config = dict(
    num_hidden_layers=10,
    hidden_size=160,
    num_attention_heads=5,
    num_key_value_heads=5,
    head_dim=32,
    intermediate_size=640,
    vocab_size=8192,
    hidden_act='gelu',
    norm='layernorm',
    norm_place='pre',
    norm_eps=1e-05,
    positions='learned',
    qk_norm=False,
    attn_scale=0.177,
    bias='none',
    tie_word_embeddings=False,
    parallel_block=True,
    init='trunc',
    init_std_qkv=0.0348,
    init_std_o=0.0,
    init_std_up=0.0348,
    init_std_down=0.0,
    optimizer='adamw',
    learning_rate=0.00206,
    lr_mult_o=1.28,
    beta1=0.95,
    beta2=0.98,
    lr_head=0.00671,
    max_grad_norm=2.0,
    warmup_steps=400,
    schedule='cos',
    final_lr_fraction=0.1,
    batch_tokens=32768,
    max_seq_len=256,
    doc_mask=True,
    train_tokens=235800000,
    max_steps=7197,
    dataset='wikipedia_en',
)
MLP neurons of a small language model. Each row is named by its layer, matrix (up: input weights; down: output weights) and neuron, and shows model dimensions 0-159. Each number is 500 + 40 x the weight over its row's rms, rounded and kept within 0 to 999. Numbers have three digits each.
After each neuron's rows, "fires after" lists the tokens most often just before its 100 highest values on Wikipedia text that the model never trained on. A number after a token or word is its count.

L4.up319:526477509467464524478573559552476534537471524525517546556554509572506477511523494605508554485513477408469512563454463524424502482531485487535495475487508476458494544488548512463534466464580504588492432487477512462528515521459486518561562467445531415505464481505536555527458528526553603522478497500527481480501372589441496555540491461500499539498525492492485464437475470518508428513551523485435523544530531457462559508497519560518508531568542445461473479500484564449465513487471485
L4.down319:459524493551490515402524433524425510429509527469478473490534465489537554517484492547428493459537491543575493548535480452541527533498487554483470472448518480552520464477507542460422571508553511496445524489431535590499455483543505565516579405445511469501486458489552548546516537462506559528548470516600510532463483504523454546513552543505495456456477523493567524461475461549451437504473464470508547455423543453503482459518526535520533520521504438508467482535410495473498496552448474
fires after: " |" 21, " | " 20, " (" 9, ") |" 5

L7.up390:502513486555496427527541491510537586545508448494490487473470510564525473504511555518560483527536496483499525472509499431482520534521560491492547430535574472478498513528478506572606480540527487510421499527531533510476503454404493468428506491562496500545497514459494502529451479469406405547494481487479514466479510518522361555572510550489469482542511467497532513465490460528470508495485494479523517488440563463480484546498503487542509491469560450476586446462422549522418470525534409
L7.down390:492548555526533478516507538443550472559459481477481484575488464510541420514496518462542592488536450547529582454513542492559500468581449467543427470584519526456465562477424470479507463531560564450456559517501502458533490559534453495565561470510448409512487498521479500494577519503535467529469477519494542501505522501478454470398468517547502467469502492420522535479490462555459457470448540497482486516514468417515487500495538498527460497466562536455477527504569456491509565439504474
fires after: "\n" 44, " | +" 5, " Silver" 4

L4.up32:477456548557526481553543523561521495447456534549484558487512569530431486523512440583509495446481506438525606574474466541474497491463472480469486466465526514464483459514537495529612506541508475514446493531509512469500552483504425582415496522445541454507520514469531452474557505457472523476503502461536453465496462550507499527513581533473469512478459512520524489551415527553503475520493501495439532520499448448478461520480530488508538491474444447424513491417518589608502554520475462
L4.down32:489490522466434518601495511480476567545523485487489474525497494477478508442422603489499538459464481588464480427467560490500550493557420484491492476464446499519474484487489404489539545545535518470502525534506570474451509464506496506531478527394522489465469617522466546449501559486522468528430548512491507492515514542486520438486498482549438543486458534510465532443598518488501505575477446508486465507475488448589494427539532525542497489524541411462486537510538481516523530485474539
fires after: "\n" 21, "1" 13, " (born " 12, "i (" 6, " | L " 4, " China" 4

L4.up462:483512516531542544481474463470543526437490447569467474559573534581550483440464537500536522460560462468535491513439495455507519503414507419516536508510491451577446525521454537467477437442534519507551557495486509476478547468470480456562515500521507527486521425470521496507481530490551464515453539487466481535481480476513522492541554446458587519528447489427477444482449490587522431522559519510533487435534458504474512458490471548499503493603523542485491569464459477444528615480466533
L4.down462:546504581490547583532474586451493437450529464478550473529502560487476430508544443520441525577519546473484548422477469545523435456487438518552526499530493491472521501506542479461540537497483557535485521510509444453557452516495537518556469523463538422507457499498445450441545487525513482439583515531536486504535494488490482446562513481464494493431523544487482510518449550512535524528514564508530483540455446576459495465545544510451495483510535493435482467457455498386533577521453552
fires after: " st" 26, " St" 7, " sl" 6, " wh" 5, "n" 5, " ." 5

L4.up2:562434480524494426492573497508503562562515522508455517525425531575466523457472526489495578514404491487493523543519480490522552508486499555503434490482477502465554441505439552498385459494495563487424515465456562491411492491493493542546530482590486498513557454516518512523499538550464481489512609478501537441500489517535432486441514485499496456539484546572449550523473510494449432522497501511424571495502447480497552503464488490463489511494501453507529540464473472497601552540476503
L4.down2:489519456542475543553424523540490503502483556536484530505475517528453457527443513567488447561593525546557536461508517478507469470526508503485443503415550508473481516443490459476535576510516511502562560515521518536543476447495551485527506550469526478501525537534505468464506535462474463497459442463479490486499458525588519567527501509478449516530464459491429496436502549559499485333442466589486509485508506530492508460438498486517463454466433591569475447464494478499457461503539557
fires after: "1" 52, "2" 13, " or" 4

L3.up358:506434531541490427422467528469525566528491555516504426463491558516503516429506538529516528493526495478548509579537522474460466539465508519500420430484519552512548448521447492524532451451475567518447508562581555535497495501469511514402453468503480460484544502491574483466518467475491557492515534432504529495506434460532487521476533516545499501494539457480571523547569525440476530527514487412490554490542503456543447546466452498396441518491490473482529523496500517556562542483528603
L3.down358:477532516535499470481509481488522528503487499491510439520464556449525440508550479504482506543504480637517488484501503534488510553520605521477563493497483523507494544505522463516527504494491469498503520513553520623547463503430556572565502472459499461442496491483588468520527468484526497530444460436527510466531517486574584436354564521538495467470484459524550530564540543443485516448505503495486501495445500418496435502475508483490495489518415507553501422527514449472454474438505510
fires after: "1" 59, "2" 19, "8" 9, "6" 8

L3.up33:516509487515520523438500542492496468473474560509507443556465458527477477447462467469444512488444464462541528513570467515482473477431512439480536476497605451501492550466537512555500521541544538557503479492510624572526432464483506565494551504600492545475498490542514516596510436496483502538525494488448506502444448560553470515408542482489531526559514503483525489520493472526433521498482477487470572441484478442543472583519548466508450604478453525499482555471460535532503515506430494
L3.down33:503504500524494505404551404590469516524504511510527500525515532441524540485502497463474503568472524406557477540501448534564505489472486493502485443419518497551459446532529482481499489517551537568480526437494400441492461498463468521542495537504535529579493498448452445453508467535484505510450488512563532480559487457547533480476521541474491526421496504504429512571523507552597483541576486505491489505482470524478511462425514449479502437482475563569512448537539559469463503514579430
fires after: "1" 49, "2" 7, "–" 5

L4.up208:436535482543440506527470506465558517495415467512481490528484548566473442451490489513488504515526444479524549501560508527533487449453460482484461487552590462592496549501509480469507479550561478546495426507522545526510468478463541577517531493499472523477474439457469490527467524506500459530540519514502497521494451464470474459471493598480548402491563522530452532494429532549495476536580469514472497486551623463463594537562461492541473500538494473448579505470477457507476594489467496
L4.down208:504472561472603498559490559516510528491549519535489467519547511469527530529499466485452516428578546568470485510551477551526513536512533501459496562555435544496455439502537486549486509480461551428519414541472457434519519535508534478476523506488522517515543521561546471446500489538439516511523501482529474498471543453491497538449497448496419508517500422442425513485482543493534516506485513543385530476345469442507477428552507516485519481503541543496430472540529440505498459532496506
fires after: "==" 12, "-" 10, "===" 9, "|" 8, "\n\n" 7, ":" 5

L3.up576:550399469534423479540535574523528551555517591522443423513484457490529487427518530540506492475505519484513436497510522512474525525441494526473445457493516548462541442515407530542479494492507598515509457500457527512494469539446459463447537540543513444437487505504562511532564451523478546474520538369497507519508451459494487528452497532493435483529532514540610542541519543464480532519518485437452506500539549509500583480472459476495536523430452499468524499530504563512514499499481445
L3.down576:477544496564488533591514556467569476462525514466472522561426449479520469515480557513461456514481516456522492522543468420497503542458537493489502497442479523530439501512530493498409567535391516454513482519499482567545500505430533507465511499515496527501530530421566478513443502514565413447455481488495506540542479546607541608476488488496496519464488544523452498508498491448501546512463460518511457483399534600499521504557503518557547491447473491539469448463505484511448480512532560
fires after: "8" 20, "6" 13, "7" 11, "5" 6, "2" 6, "4" 6

L3.up48:582381505550516482384596522476498479551541503561564478557502509497429515475506576567524523508487520478533521459517527463425472488483471428546453484490486561520534518517442498552598454471467536517528477485455544547450405540507448530509537548465531483448467527537546552513501476504485502474502517479503469530517469470518476515507568488464482496596529493539510533480568489486476490447481522489501501526475506465450486522446533458545446509513439540434507523436469527512470520479490402
L3.down48:475580490482501490556386604468499508443488491497475496545526506501502473461536512431548477533484455555468435562536474549587505426533603496452479559497468477530429468509510534477469522472554408493497510528518473488589458522514515482575492478456511502524496551466488533493506508416497556437505541523517446544516511487473532449488420528503429556459464503540533501475532563490557493477513465510436465532517488569563499510515472523448491442569462466524457465549501527459489527477509530
fires after: " on " 47, " in " 12, "On " 5, " from " 5, " since " 5, " On " 4

L7.up473:492532551612482531508515461544496503441418515545521438567495458511519494471542498552638527501420532472459498491438500514467522503467508490496546508462555505474507462489453555493525466548473528539498453442451463503472466458469506527462519467522468532487619532490464539478506543489458543447429597468452445478526489471530457500529559466464523519458525484527504572529463472525518461532526481473493575453505505459547521522445542536483530509546513483499519498434443475515480528491532629
L7.down473:548511470461463510511549503486484550503476519465434532515507477514506453474487469512533577480507453472518501413469502497530388560497488579467607496427491457500556514475471493550445515501448477562578508526531499465523600530542474483470519512515485474509492493535477445499437516509482531440484508516465534475506458491508521548531538523514398550456454495526467482511424503477561481534493467548532501481444555448514477593552498514514476484620448519451519526506472522573523554471405460
fires after: "\n" 21, " st" 18, " St" 8, " sp" 4

L3.up439:530507569458488465500446485541555465475501470505504470503490482502454473460579470435448443499474489440482535500515454490478473524464499499509486513525579486421500422495397520473542456539531496509464482536510544474470588531532470468470541464545479519582434529565561460443504502500442474422450504454499492447447490459497512462537516541594578419569533530577519522548491607551532461547479482514483427475497505477508507568562445464508533480515489445521526497497506514476506521539476477
L3.down439:529360538525527502489491474457456532560485468559549406452516498514494518527465536512544460479502503566560512494453475467484459517523515571495489544558584514512452532471532483519461495500466489540448449518486496475455472491500476447494428449485548447493487512458550498520480436503431514481453385550505560477494453564516486541468516563487606545519464392496521486498480492503532538518538497513467567486504488528414471554516547540512493527526486466489456498568587493500499524501573481
fires after: "\n" 35, "| " 20, "=" 4

L4.up400:512489453567463480518481479536555541477478553416456461494520586511467510477560504561504498546509513419534518481475517493500457553463509434482515460460588550508546519563520525553435453593446518545451486504439530506496509569472527516451456561478501509515452415552531560538486503477527486495543462516499516452488478499492521491447561545478545469579513437494509482562541546486439477536452509532476510496481498463533479517525547569414508453505436474509471436517492541557485584454471423
L4.down400:502418451471559514512517483475475479510541484473452451506498503469525527457492517443501470506503538572496490520491503536477487463503492496466477483536410485476489511500581390485514502533530556486492470541531493486439603556513481465505543503487560529505475462465574501473554399556444518497449511449525493565438612598523520551524508482504414496450515438493464455495516476493451479398512526561485574580521497537525519485535500534507540438506480497517515476424506556520466521526465554
fires after: "2" 51, "\n\n" 23, "1" 12, "\n" 11

L3.up110:505428454507442521500503525490551536518430592535426501502542467490516474444509496504510491495557509486545500500500511452482544546464481492415498475516509595523520539568524549515535499455522513564453444544517525475588466559506491441467553489515558494463490421455473501459466454549446477449501557423484498476524426528453467468536443493466517512528527455449485560546473450520521518533610460459517557535521544493512499537468449477528561505532540471472617519462475426503514542480532516
L3.down110:455549519444527596464447485520541538508485527499489524553549463458470485573574522438532521445480432440536509447576518489535481485531496462472552536521542515440502518475531491465413522518473561498532457522489453463530464482484520466507508509476481528544499493490421452474537514527418527533514512513465533571470401518508590521432556526521516529491513535500471466464455423538525510486509509465459460409453511513575571485532510445452477496470410562521513525446553474466572461513505502
fires after: " c" 32, " p" 15, "\n" 10

L7.up447:516523563544562504401452497445508543536456536536509495502471580466470518454539541510523505608476492502523540499472478473508508499506548463459477502547471578564591507539411559474491458509507492492482514522454506500499501545471537529451501475495430505436470508537498510521465480497519470443553458498467551513473492456568530528533475480534626423458516471445493492473544498576428550509474431495485495490576564452537428535560519534520507500472553494530513549480571506475484446492503571
L7.down447:552501515474462442491475532468488474582445513483484571492490530467491511489524452526527518505450497490438523512480525449590508517543550446500471471532485491592524554495472522508540494512533565526499540562490407441556519449438432571465500396516468539519478467516516454488444467529502514511557539445471490486547549492501448508530524487527556458470456437489527410467485461509483647465519530540480467544562464507498511460462465503539462551532531484550388492453512511517530518501481501
fires after: "2" 52, "1" 22

L3.up182:552494529539535488440513510487496497523456455556496469523566516600574513460507480482479473584566461513543547478424435529461462520501533491545587550484544473481550475479572562497535458526435492494491489490478531470480444441460529440562512521495501540550469440553518517542462430561428465492496415538475480515448446520495497468460520553460573475567511472494495494476480538505502433500514467514491532402491543453445469531511546533461523477552428492456519500429503515469481572515533480
L3.down182:515485565466482446465489540459513520500475458512529454564504542513492468475505587492543436470513507452444458539451533531504504494491410494512562466466462520445514486544502556493580587541518462521421459509525493467546545479485454552519466511567519489421508417494435496528486502463472484527440564462487474498470456494475514573503545476424450510469481503529537495487431442570532458502483579571506516480419474481496502489520560532557582497472557480503507494503623516457531540515518475
fires after: "\n" 71, "\n\n" 8, "|" 7

L4.up185:525436491553531559488493463426542510540483522509498490530497474544467461491497562443510435567547448358509486475486485432527590512453505462518438524524493483523556460500445514495488500580515439529537485472487454536494527586494498506495501549522449455472494538446515566486511532521481514496500551471441586474450496440491497469538476518534499445559501538507572485510483508551433572531446447508430518424519548482562486469472512473495491574534533450411516524489492509493516574533532479
L4.down185:469445520575497531474433495526453527526509492475491526493427509478415525511442515460469494501585533551482495442463476600480576517511440469572425600524529515450487520476476518491514478517496462459579461375537534539460489569495580535547501510537544544481538492553502531503460532508494440501497486565439569536467468494456531492501486491471418486491441502466478531525500509471480472436484499532486533487561442469462550498471468473510493516456480527511550590485559449519543514549526507
fires after: "." 37, "4" 6, "400" 5, "5" 4, " g" 4

L4.up609:490463551507538462482526467560592504502493494519523462508474553477515459474498454506524457479463495478450493462498455538484535538485502508425442468525547563458506535521503599518514456487461508490505450475511476576503473507518527521412496464483485512388457494629567553545549438449488553512504538441445444480514482494521472556441555527479557399525546498505579497452575476501483501507458483504500478456507449433507534509542507416584495585501492493481458495481516474511555514479470503
L4.down609:476571511565529472515573459473501516510498456464519421541472522408506513490587513453474505599463455480582557468492462450510470494529506508473553510477430526537533455503531506506541493535551453456477501507518550483489567545540468500492502462474514488440501413503517523533518417484517513439513521487567508509514478481517592460480465490462467478465458471484477540526451571517425448406469456553509481556507510426482435599510571491489564481515543529558482484508534517508527569529463497
fires after: "1" 66, "2" 30

L3.up7:494501528561549493535554500565504487561523553600497545455450529530398529443512498493478564440448533481439481480562495534491460432475519533462480495492522533494549490473515490533497479517518561455545559494492521488385474494436538578494477458528503445521473509467499445509564429472492576519509580453438454514495498499592470522457566494413499527487564486496515499526432479506488478487496543502487490493512427485518445528477511459623445492464500541534494452454507510527491475453487485
L3.down7:607560468447445520508402517529450563499453500470494478505442519495519497544505516503487517473426536518515574544558491511431458538451510509514480516478496443497504520521524502464434468525504463483493554553507433484605512576476579569471488565492487502490485457501551509447475548463479418492482471518536516462450511450498544496476560499503513571546463562538473537493470465520496483406465453507532503521490545479511564510531449434439452506565516489447484453565514578451491537465483555
fires after: "1" 47, " (born " 28, "2" 4

L4.up297:476445466549476449530540576483594581616506504465461495487516445457453510452515428492508450494492483460454488421512548469421565500403502520495468457504549504498519502504395521488429560566483487501518521466514539510459553517459508462507545523502526476449542540511560565485466536486449509491502532449486512460462430481561517498506532548537458467452557531514560533483505508525505592550489506397447473504530458485554497523482512465493504515505539508467524555543513508486474532510429455
L4.down297:574453572522524497467478475433485460469506543501490537541468542473500490510463631488453451497462544514513521459502489551581535533541444481488556483482434524466500555462491463523507495493490417496516500523491527539482506522564509500513516480456483540445556569553520502479494433544486431459490477499422459526493499529510523479493553538483549543542495519557405475553510476506437488384455445542464541505417515593444490457451578538504500522477533471512465461462588482474488489499537504
fires after: "8" 13, "7" 11, "6" 7, "0" 7, "3" 6, "4" 6

L3.up445:515487518526494467540470489546533476478460468499456420488540541532508514434524466455468436574465550464448577538447490498397483542462500474453537527562545473465468455526460489462504472547548522550502527537539558538494517503494454502480530500441484531549488548591558494443529395489480521430500493443504526475467487475448480475456514567548618486560531510465465545538538561571500565538560506540448504510542511484525469585558518543490488495493479478535542474524515504539436504467529494
L3.down445:488462459534513477421516487417485592581519567528596444541542547495444527493510560489564526526518520526628449472509471529557494454515528565492438510503484510481507523477547470520486517502412486528489474521480478517478523466480552509500441416456568474455451466449580495512523425448494542529388429561492505549509550491515517483500545452439498533439464433489467437455477516520530470478478544477495512495523511483504476552497549486505518479543520465476501529554512470461503540523472530
fires after: "| " 49, "2" 13, "1" 8, "| October " 4

L4.up46:547463516552519527474508475507560513538466486514476522504494505474491480471560508543442428534501556485483586574468569502486515488474515464555419472484525529573521474480453550512589391477505548534433478510462551490510538484471459521515578470463497376509502454503512518523537499563476451467476484388458476480448470527477499471489459510523501477513492487497502490565486576531550461510589513467455521524554580465485454584516556542492527470478504458516444448421499549526484510475499477
L4.down46:498479422504486558475525441507490520535471536476515558420561477523539495552463509503539495493535525499493453490498477428469583452444585444491461507496520514510531476497509498546474530504489487442477513442495470518490552584541407471531504536496482488489592506474537473517471547453486505558517541502489444494443475464470520473474542531518486522518541493442461458456516465454509540546493449463484510504507548721552463455476521538498486554507459405475498546508454492532521508498471512
fires after: "." 36, " |" 35, "\"" 4

L4.up198:504534541505538566507438522538545506546502519490464508463530522524476422529507481503496479534503489450474501508496497460526497505481497470498460519485561499535534430519516505463544441472447474525492455486510519442517518481476495538460517479544438532457491440497482528609463507545496450421469527500519490452505497526527470490603511466517528478527509520487401438515389564516531540519562526511475482435527576471417581571473418516467482556562571485503467418468415554414493499541489531
L4.down198:522531437522450532445532470472418530468523469532578464513502475522531565453509534559435489510501488460523585583435505482474552515539505512568501491519453545513451499466447455554481491547569482532547570519527459587505454489459573483543494420492524478486538503502479532495484460550514508466492487521418524532543459484486528511493545475450444466572425549484468561449541454515440514409499520519514472469436543449577446504508531501447506515414480507481485513549454492527554530497523478
fires after: "." 27, "\n" 17, " |" 14, "-" 8, "|" 7

L3.up64:537465508487482470515511441495501513477446527493470498493514577559461472460573524486522496484553513460490557482545425509407463511493527409536518467591540526540503558548505532532552459518544530490513492572492452503405549480491517591437547456443493506474542482577564501536522397559481519491495496504514541444502519539565520410484520500440505497498555452420463485483496501488515491483538546448436512422516493469517501535502497422469479530529442506488475434454494427487484539481453505
L3.down64:518499442494447478574511473464508551548545447514526507462558499421461546444534521423488494532498481525485445566530557526504574536573565468504500514522492489430492513552553523438497501411533473593540590522553486471551549487433468456595469503447519579501475505486463472526482511542532521493467516476493509528532510560448519517514506468472434482573430450463551450456474528475484505557501512558456523449450516554496499490465451502422513497478531496426481511520454450484508526455481533
fires after: "\n" 43, "\n\n" 9, "002" 7, "010" 7

L3.up622:515502547514532409474518492503521600520500507487480494568561492475458571487544542507479495394428496455440527600539477485494509568495510494467510452501468481509420465521472506537497534498493472454536544487487487496497473448506469496440505445528504535567544530451538440528484479506474529484479538442518433549434480503539541501470555483599518437511514477569505531544482468534529557533503509440506554427524488466527490505378496541453504492521551497493561566448495512552525539527406502
L3.down622:545487464521529530461547455491507515523501519554558496552530543429446510492539508531535496574480510473463487520504442474466462479531455505517526474559492454503459502483481460480482527542459515479533494447541506551557507466445528591479449469446552441527532451556515480466564473465484524492495498509542499459487455480553449497511531464533505428497428427583585527464518483495536525497549499484490474447570455361500448584480484491543452598547464441470532471523529555508496451529579481
fires after: "1" 38, "," 20, "6" 4, "8" 4

L7.up267:494528418523463516546464524621575603479468521494517534547492492477447463505545476487498463578551531434517564520448529623531501496430554536477424460472497519514488480565469541527541426537500472550469481437564542490512514509485530577447479433503597444515550467474484526519513510533510524437494462513481539532497407512458479546477585490480471507531499486491504485539477514516515440530528511515469499501533534461496493515459503489512513432544495436527431552458516520456481477464489492
L7.down267:488596482563512488501453552485534484539542455518507417487494500501497429447507408493518508482520555589467538523496467489522510509466460492498546439517490440576516491487468469519457512477498489517420630559523490563502501455534486540492560460551427498551525564502459488429448477472488525467490479468610492563456493442418512510476559434513560542458532520501479571492518485480534549546458485522458517482527513468538524441468492493465484517416498482480472529517508503467581532547517496
fires after: "\n" 37, ")" 23

L7.up477:485513550572564431406463491542505548575481511498507491568461553466453457481528547498427534508442524455517548518433552594491475509515481466511505519511514513489467546538480485524464544503548487472531506506439472518505388564536449536454511452515526442503585453567542558525457521485526443444462501491517494497500513516534495525474517545489533420525512379453438521526511442482498547465472455512450573542541472478491487522513532508553557480488520439506508574527507536468483559478480456
L7.down477:471464491470482546578456493548506455455480548547489532448455458521464466542494467489483503523538546440538468565572452513500493521449451554506539484533502509375512458509578551457455439553508532489458489499569514473480587459457483483456463506465452527502472540490518495510559486540543539558513559548523493453524490482496449562519539478550455443476523561490531542458490596542469456461446500467511479463516540572496500484542537555492603511494514457453446438473436486532505451467508458
fires after: "1" 28, "2" 27, "ar" 4

L3.up13:503483512454499449476536464509561491565440541542467532535537559503465458541556514475584461570532508426566546464526484512424460539471552478554494522514572545483501518533477527550575513479501472451472498488535486521515518473501478527408511429509551552475458499541497507534430433489476446532482475545515518488496502522535395500495522437570515449528566452453519525512573472548485433535464497485515544495523555467516502597495526513465525528411541548433502465488460458512418491481494533
L3.down13:485504459533570475541542448510474447487483583560543507529463413471501483529502450359497552403534436563556426514508614523559540530577549479489509432451463534512458502458559600504564539493441541514500515463505539523483491491488463499542528501513525487503500497502493505491563527493494530477493530466495476536439475514515501526494481483467477434476494515483450416513506531458487555487479512527496534464403475445503514483487475512492519430509497523434542512546480435454469468534515555
fires after: "\n\n" 31, "| " 13, "\n" 6, "| Year" 5, "| Party" 4

L3.up404:566413549482488442372541460484505464559473459498492561516480486477531419506552491611536507521465519484514522504453524499453508497451521475516524529478531567516513524498532518520610517465440483556492503567538507501513479518481513521480541537474497472507415470548537534494505496525508485488468573485499472491520427525521503530501519524504561414509547469483449508525543553448524424474574544507497530439518568461534529558496530526463445421440473556498527542471445495526457524464451416
L3.down404:470530480492514408519531498502507443448408461520523537481479588617481508477483531499533530470500445431544434455544460457496465474569592540447529468483467481516520515484574518480507533500475459526500515477519530468556488495524458470544508579503469462486523570506568577447522538491445469497419486480511515508478514425501548474533459522500523515491513508460483472577489496446509558549544473513450510458412518437568528485525462583447490545504481520563506515519492521420484528539483564
fires after: "\n\n" 25, "\n" 13, "| " 8, ")" 4

L4.up228:543468503524511548577461477495539552500475560557504538541555463503477487501504470492550433529587438430475487546469475464528495534445468458466461499529471445501560537545410512474542496566494510500476535471500516443579494500471503546478510460509572447487486434461578506513491476609419468447512623545478504441448487455540505407505518551464501516519515515449477506450447485524491497520481499542494469526511550463505506569477549494476506448486585510474549504535493448493463483541495435
L4.down228:440523515482568531497513532459556457508592481545503485467476557502506490490492494530451518552510506536476526513479531599427539422545505486509492453516536507486511515442495514559601504474536486502494485490488555508471534531578534513518497515521523541446491495490497524515484485473525436483490490506465451508582479524474503458458532454532500455489464569474479451548470515575572442382474511497545490540311486443514488444412516536509501477521501476453491522458523451481552519499491546
fires after: " sl" 19, " g" 17, " | +" 15, "." 6, " p" 6, " ph" 4

L3.up311:519474526537445465479540503525496466523541523475480455459533518500514569553529515490469500446462533539563559530530568533502590477490472487513483445492583460538497542545428474472479359555501498564426488484549580538552447483499500450501513516488580467432527512554512498482530450481512497460465507515525499420499507407490494467562553477492541514528574406445556545531469510483488515502531426480472487510518491454500410512504550509493461467537486440529538541459510444507529511551528523
L3.down311:472526527481530518562451515468468448563492490503506493490595463466423426441564469432545545508531406467544493451511448540506555513477472516433548562569409508464505483550515541530533503489429427475537507506510506493507524504534492480488524530499450497456505595504455482477500499531479506505503489451518550595486506468521515552419502510502476552501526540503540488498444449514496534500532548540495571442432434382528511470564432540492467541500491523542435507558518497500524490460462512
fires after: "\n" 72

L4.up269:495437538558532486479495462496519452497459496515463487466526515472552527524480481560485452492497537483489499506453503544369531462448510488554479475431524459547504454474450552513515398473533531477562399496497482522481492533457448517520550475498497454540574481459593538505495551527444458509444482463498507435459496539474418568542444547509491521538535423476599545510502537478512492534594527471472519525570502472468528535507548536525567502460526433503424505482549476507529472498457525
L4.down269:492479445474430538473466462564447515524514472436491539392504502524536461523488561456428510544463479592500534510498523504518518479461592449446512505529491514528470509511459522556473492521462451506499504510537489494537533554498438523521486487458528478470553513502438473523454480532527441506542520448474481548489486421403550483486512465511483593495531517531508493526558522409534524555477486508481475524511541674514478465531507543545485531484452444506473520569418543485540496466532523
fires after: "." 25, " |" 16, " |  |" 11, "4" 4, " |  | " 4, " UTC" 4

L3.up425:468448550550548410503544500461558575482458579482488530515491588443526489430501456558451519468436518408521539484511497499460513579447518513540447488481531536492477479471444521485480467558558584570481457467529536520455540497486528541529519468493465430494489465521526570522525481513520539480476543490505492468486448538483521454455548498497503488456555460463566535551589494498506629528461573494469489408514506466556522510430460483493542511490440476465527495483540510523518497482473496
L3.down425:536469534529422550587429496535521475538462499506523487495435486470501454537480570519483480466488525515486510464482455552513509554516504476446562522450432577477517568508560490513477553545505482523568585535474530503529543457564554519422424483453556481476483436504526466470470484510503496530498514496512523521542551548448566500508584515456496473499481477492443506566455476508466512476531502439546522498446507503464440461550576492473497515526509378478447429451558454421486501488507562
fires after: "1" 47, "8" 21, "6" 12

L4.up224:533490542524524472462484461470485556509469511600522479533483556524499548513525511509519524423468447402488526509464494445510451454508464486510460458549471476481543517453512551560515476491497516445557487479506492509397546483512479564455480482551501499467590467577552534551526497494503507492463555503506564473495567559535475513523544461480491483489490470393517519471437492511526482554546518488494508448521474437572486526486562444460419512446497463430535547380472472533585527534532513
L4.down224:495531460457583514405535484535423478513498479509600541438583503414493508559519509564432520555482456506492539524539492437537531485522550505530511513485424501480486498497487451459478432523531488483521569484493450529547480482448490457557540530446489489527548491473467399531499506473437511518502421497539539503441467482470554486493394577505439498488496537529490555520513476534539458516484514505495502528624496437492507460519517535526495454553435535517539474563460508509473496503562489
fires after: "1" 40, "2" 19, " January " 5, "–" 5

L4.up178:522422515555410514440549491539512501587515498538447507574531530502422624503518555546495501473491488404464444497521560453443468498485492505504463434469496472551467491509490494566481541469514502527534534531464580513483419459486475463537484447538454489601549458523527493571465562468528547471479512497503486484494494508494428564510545515547490456482505492503560538467489492565454449576515488516418460484542463461500539543496546511539501484494548511459502481450483551538476457506483436
L4.down178:459585496484531521500485533548490487430528495498611507496489491537558461565527450471445509509481497596503490532517475424509460490560468465420475434443548474514513552541571533482487476468513505522541510568508499532509402476463450512499473457464544503576430471499508470494527460455533505519477488534519445548455559468541472474495470508529531455559462444546504454489499491575542506555553509507452438432481559621476517491465500434478501551525452491546457483489474475494443469548521536
fires after: "," 26, " | " 18, ") | " 8, "2" 5, "." 5, "5" 4

L3.up568:473482533495510426467571507529517589503510564518482498503453559472424480395533518496521551437480468426551562528538511480474477566489499487499490468478547549517529566496471508545519471503494531495507500556520507502389497510500511514524483493479466520426519499575555511518562411506456583504471569436443530528498521505569498503471553463499526507544545471537525510520546494481445573533508495442459489457544508459543511524437441499532452505450434484503556480396461588519484515514541484
L3.down568:465547530526518514527551518485466455517506464549496488552551506453469572586496526486485542520417393511511474508476564524451520573499545555465505483427442526524471469571494573507487435553473455549525514397561528461538508512529564483535541487507507459533502462484464483474487489515539445526457443488523552413459537476474579447501467504536522468485517418526532528543490529462490499570507446472462485493546444408520458489548464509532504510524436485544543502463467531460515558444530462
fires after: "1" 77, "8" 4

L3.up111:483510518516490477410527497496567514489518603558562533485446500537450480489474499520502519569429458449446473578510537486483504439482523424518512488495539513576492499506484483487517511488427490488454513502487500498386419479498528468492544415496503498457487522538550502455517512484468522520494532529506494505448484402461539421510573455537559553555578458489540513475584469502437561507518523497482447478520571476561455551509482500562464493515472437523570561450492548533544531518522494
L3.down111:485531498499542485512484480440526491508531488486541562472454585472544510521521470507487447477501480587555466445506524502510474469540523412450481451532504529618459512508506538451526461409570486519564516530465486519476482458503527486400495423476537538438532476526521467515513483509505532470494513540545442467538472483468473461472499557448451484410466425530527545566557479524545554452530503478516490555442457551479532528503484469503416472525470500597457539543455490586540482545521507
fires after: "1" 29, " on " 9, " in " 4, " over " 4, " " 4

L3.up408:557502505460505505523429475498507594505478563482469522488467507566467452555574452503523582530440526435412547548530494442511486483460542510485530472537551493492498529608495469435528468536515472537453442494485454459520567485480463526499500485466510474472497472564479498462531460548500540447439504486540511436493526499489418457563552489534525527497447540570548529468463534455464521562489528391491450575528502483464504504469529457493589527505531490429492464427495481477464463535534509
L3.down408:513494555530494447524476433475499434525457512500529507535505570484503536428568552424526536494510422648487510506465537544494512492513482490575490511415463453550441602503493508462520443481474517482490533491435470514441519471541510509524485510536512496559465432551525485492474458555466502547454503519553506540438527467471458569442539559519486472540474541437493449407461482504483522561501492543409475470427527554470517475462458503506474498488482478549529522540552527471520494449525482
fires after: "\n" 58